config.toml
n_layer = 10
d_model = 256
n_head = 4
n_kv_head = 1
head_dim = 64
d_mlp = 1024
vocab_size = 2048
activation = "silu"
norm = "layernorm"
norm_place = "pre"
norm_eps = 1e-06
positions = "learned"
qk_norm = false
attn_scale = 0.125
bias = "none"
tie_embeddings = true
parallel_block = false
init = "uniform"
init_std_qkv = 0.0413
init_std_o = 0.0
init_std_up = 0.0413
init_std_down = 0.0
optimizer = "muon_variant"
lr = 0.0132
lr_mult_qkv = 0.4
lr_mult_o = 3.0
lr_mult_down = 1.5
beta1 = 0.95
lr_head = 0.00646
grad_clip = 2.0
warmup_steps = 200
schedule = "wsd"
decay_fraction = 0.819
decay_shape = "linear"
final_lr_fraction = 0.05
batch_tokens = 65536
seq_len = 256
doc_mask = false
train_tokens = 254600000
steps = 3885
dataset = "wikipedia_en"
MLP neurons of a small language model. Each row is named by its layer, matrix (up: input weights) and neuron, and shows model dimensions 0-191. Each number is 128 + 24 x the weight over its row's rms, rounded and kept within 0 to 255. Numbers have three digits each.
After each neuron's rows, "fires on" lists the tokens most often at its 100 highest values on Wikipedia text that the model never trained on; "fires after" lists the tokens most often just before its 100 highest values on Wikipedia text that the model never trained on. A number after a token or word is its count.

L2.up251:067118109099139162160178094146155160142146104140136159152110128090106130153121158112140130144105108131110102127128148108119122169147107119164164172122129124126134131109141100149166096159168146122069124101158117086108158147135125135106155121074130122132114154151107105157166143143132104132113142145095130137127137143149164121097145092118119110107173131173106098139111140093165129087110108141181177173124117148145073137114137166098111114102126130104096103176115110102105114113080154084119094141119138186125111157125100097097151129175149127089151154098119139113116134125143125143
fires on: "re" 20, "e" 13, "ate" 12, "ion" 8, "ef" 5, "iv" 5
fires after: " C" 14, " D" 11, " P" 9, " St" 9, " Pro" 6, "D" 6

L5.up800:132128137116133092163108119086133098130135113077104123127113140102139101127110158126121120147107149128153138095186142104152134114112132136140112160131127085147140156142120128101155142139170084152102105152119114150113118129114138105109122161120096161126149126111170122200138167091143137119144129087091100146112147147119143136092135179120119116158133132130081131113084108098150106154125108144146157139107116153144131085127130156165097134102122125146078182103095130151126162091123125094132141108133130117149098089106141123160119135093120104129118125086091153142164133166136124147
fires on: "s" 22, "o" 22, "." 12, "co" 5, "th" 5, "mo" 5
fires after: "s" 31, " As" 11, " M" 5, "es" 4, " S" 4

L5.up797:123126156128129117127109125110127103122125140136114128115109151154066115125077194106116103089139135064155119081134119147152135123130053144128136129108146106113115131162130125116157093145107105131151108067151166121128131133146103130108093109165167134120170128097143171149150101145128127123141096114090124124151140161155138183140106133167145143152126127141129115132157120102180101129149132161120118123096168143169133117156154145135088108120082125169125204147138125137125102099110184153124126138073114089133095165117091099128156128145136114104131115134113136162152127097146112107
fires on: "s" 37, "co" 16, "e" 13, "ce" 7, "ign" 4
fires after: "s" 53, "as" 8, " S" 8, "c" 7, "S" 6, "us" 5

L3.up793:125090151110067102147096145127132099182153109169152135107154116162130161156140147133122135131153084126134118119118118129131149095128116109124119114120147144135110109169110134111092131148111110094135150112098130113155103115116114055113135078136164141114115109090138115138104119145055133148120153128149136112153128133144112133141109136151099142161151158151106129181134108190118107113094112144117123170111162117128147090125113146094145192092139119110147134132118143150110121103154126165077182127088131110149153175151155085147176107168139125135143104155130129127172101163137101109
fires on: "us" 20, "om" 11, "et" 7, "d" 6, "son" 4, "ian" 4
fires after: "con" 17, "ur" 11, "or" 10, "ni" 6, "ri" 6, "ul" 5

L5.up769:108113123094130187133140118132124129152117085175105098143119126113135122107102151108153126107096108132132132104075120097154137134115106142122125115151090173183119137107127081127165112179167091112162077144131134147143152139103129117104100131157110171122122107150146125150115119117131122119120155151080184152130143154136198139129129097123115120143151114148080111119150144134098126122120161114167119109101161140146135086143109110105140100138080113136168154178104115142070084170179122147122146132133134102119108125111133114143129151155073106096139137146120142111180121089125142089
fires on: "ed" 27, "e" 20, "ri" 15, "emb" 8, "led" 4, "act" 4
fires after: " " 41, " S" 7, " V" 7, "s" 6, "port" 6, "S" 4

L3.up854:135116153152125122094114109137134105101114135155139113127153134147115166160179090145108138166134125152113200106126124110149094185141117098127122089128114075114115156153199147143111131129105150141156149123094113147085138140150156124083118139138151080089108151134146128131116111158163108128087164137077093107124111133124112102108149104116143133102112082140114123106131108134098138096125098140136112093108126137115123119106135154140112148148172137105125136150120122165144111124176143118160130114183138112091160175162139122142110119130154113162109170080132097101124156139146127121
fires on: "ce" 21, "al" 12, "ra" 8, "ice" 7, "ence" 6, "ip" 6
fires after: "n" 13, "ar" 13, "op" 9, "ug" 6, " Vi" 6, "st" 6

L5.up450:135135109095140095151098153111119129163135133120131121127100147129160102087107107125090160159146118102137134094132119134147140129158133129075087146170155113091130121145105115132146162121103171156103117153128172131146131109129145195162088162136141137137131115154138108167142121147087105079146112123083131149110135127125175139109137102097133174123122162159101156160127085140165087136090103108122146160140107146122172162096137166173101115145110121129109107156133122113131086106143108114107125135129138088135149148086129122124184113142159118127114122131122102136132135078155145110
fires on: "20" 28, "p" 7, "ta" 7, "A" 5, "d" 4
fires after: "-" 47, "\n" 18, " (" 7, "===" 5, " un" 4

L3.up785:080148138127125108137124114124137135144119168155143165120153127159113126117111136106136108122133136119118151180135116108115110152148082107130120144112134184116145157118176132108141118080128137148112136150140113161160171103134164116135093140132133072114087152133132129147110127142097113102087157155124138092081157128158072116149113178149115134146102155152089122116103129139099131152177180164104100173155127154117114133175163089150114127119119195094103074139108106139126119123135106107113098104161172128112099102169153122131139127094155163125126139154111149165130071123161100131
fires on: "le" 30, "d" 13, "ple" 8, "lo" 8, "est" 6, "ant" 6
fires after: "th" 28, "-" 17, " high" 7, " multi" 6, " down" 5, "port" 4

L3.up180:092120128130105126129070156117124067127107127146147123132117133150129077188136121139126112136150172139120101144147118154111170181125083134131093150097108166112101147137125110126153126100211104145150087089138193148161113150124108137141106066089131117102115125116157134165148158105164146124132114111132148161162100103114116115114139129152143149089092146122122175153097143092133122138137125132141117134104170146126120129149092127080118124110093137110176125144138160127110094139116135089177159102084153116079095128079090127140129152154133122160124153118117119123142146123147142109
fires on: "ce" 23, "re" 16, "us" 12, "li" 9, "s" 9, "tri" 8
fires after: "c" 27, "s" 18, "oc" 16, " dis" 11, " S" 5, " st" 4

L5.up200:117129133115173118158131120136172123128120120180082112160163120152133108111149088150126119127128137134169113135151183105129120131118134172108165114132111138104096117149104144132155115137102129111140111127123173124115091155089151134112131142131125092145135125118140184138136151126144116101109121153075099106139085132082103109150148103119120129077140102110105158148149097118100113088123127129101140131112121133144103120123147102091166134163121164099168139094172129141154119084141121099151173143094117142097079139150129105081141136144129097140178127069152129102112098078144091128
fires on: "p" 22, "o" 16, "f" 14, "er" 11, "i" 6, "ro" 6
fires after: "s" 24, " ex" 23, "per" 6, " C" 6, " Pro" 5, " De" 5

L2.up665:129108146114140135168167159126115131158160145164183164099147130157157128146136146174122128120125165131155153180124151161114113125163135120123134137125110099117101079133086142120126118159066151151114100143123157119132099125113125135130119171144111143128095152141094135087159150128116089099117093109118114153121121177114121112136127122154117111113134156122107148091121098148139121131103132119123182099151140119095147107157159146138130116134123155095160169098134126144123128084137127099132115165130103112155103148098097055105120113127170121103136095107156134123120100129108146165
fires on: "per" 22, "ta" 17, "o" 8, "f" 7
fires after: "s" 27, " ex" 24, " a" 7, "S" 5, "e" 4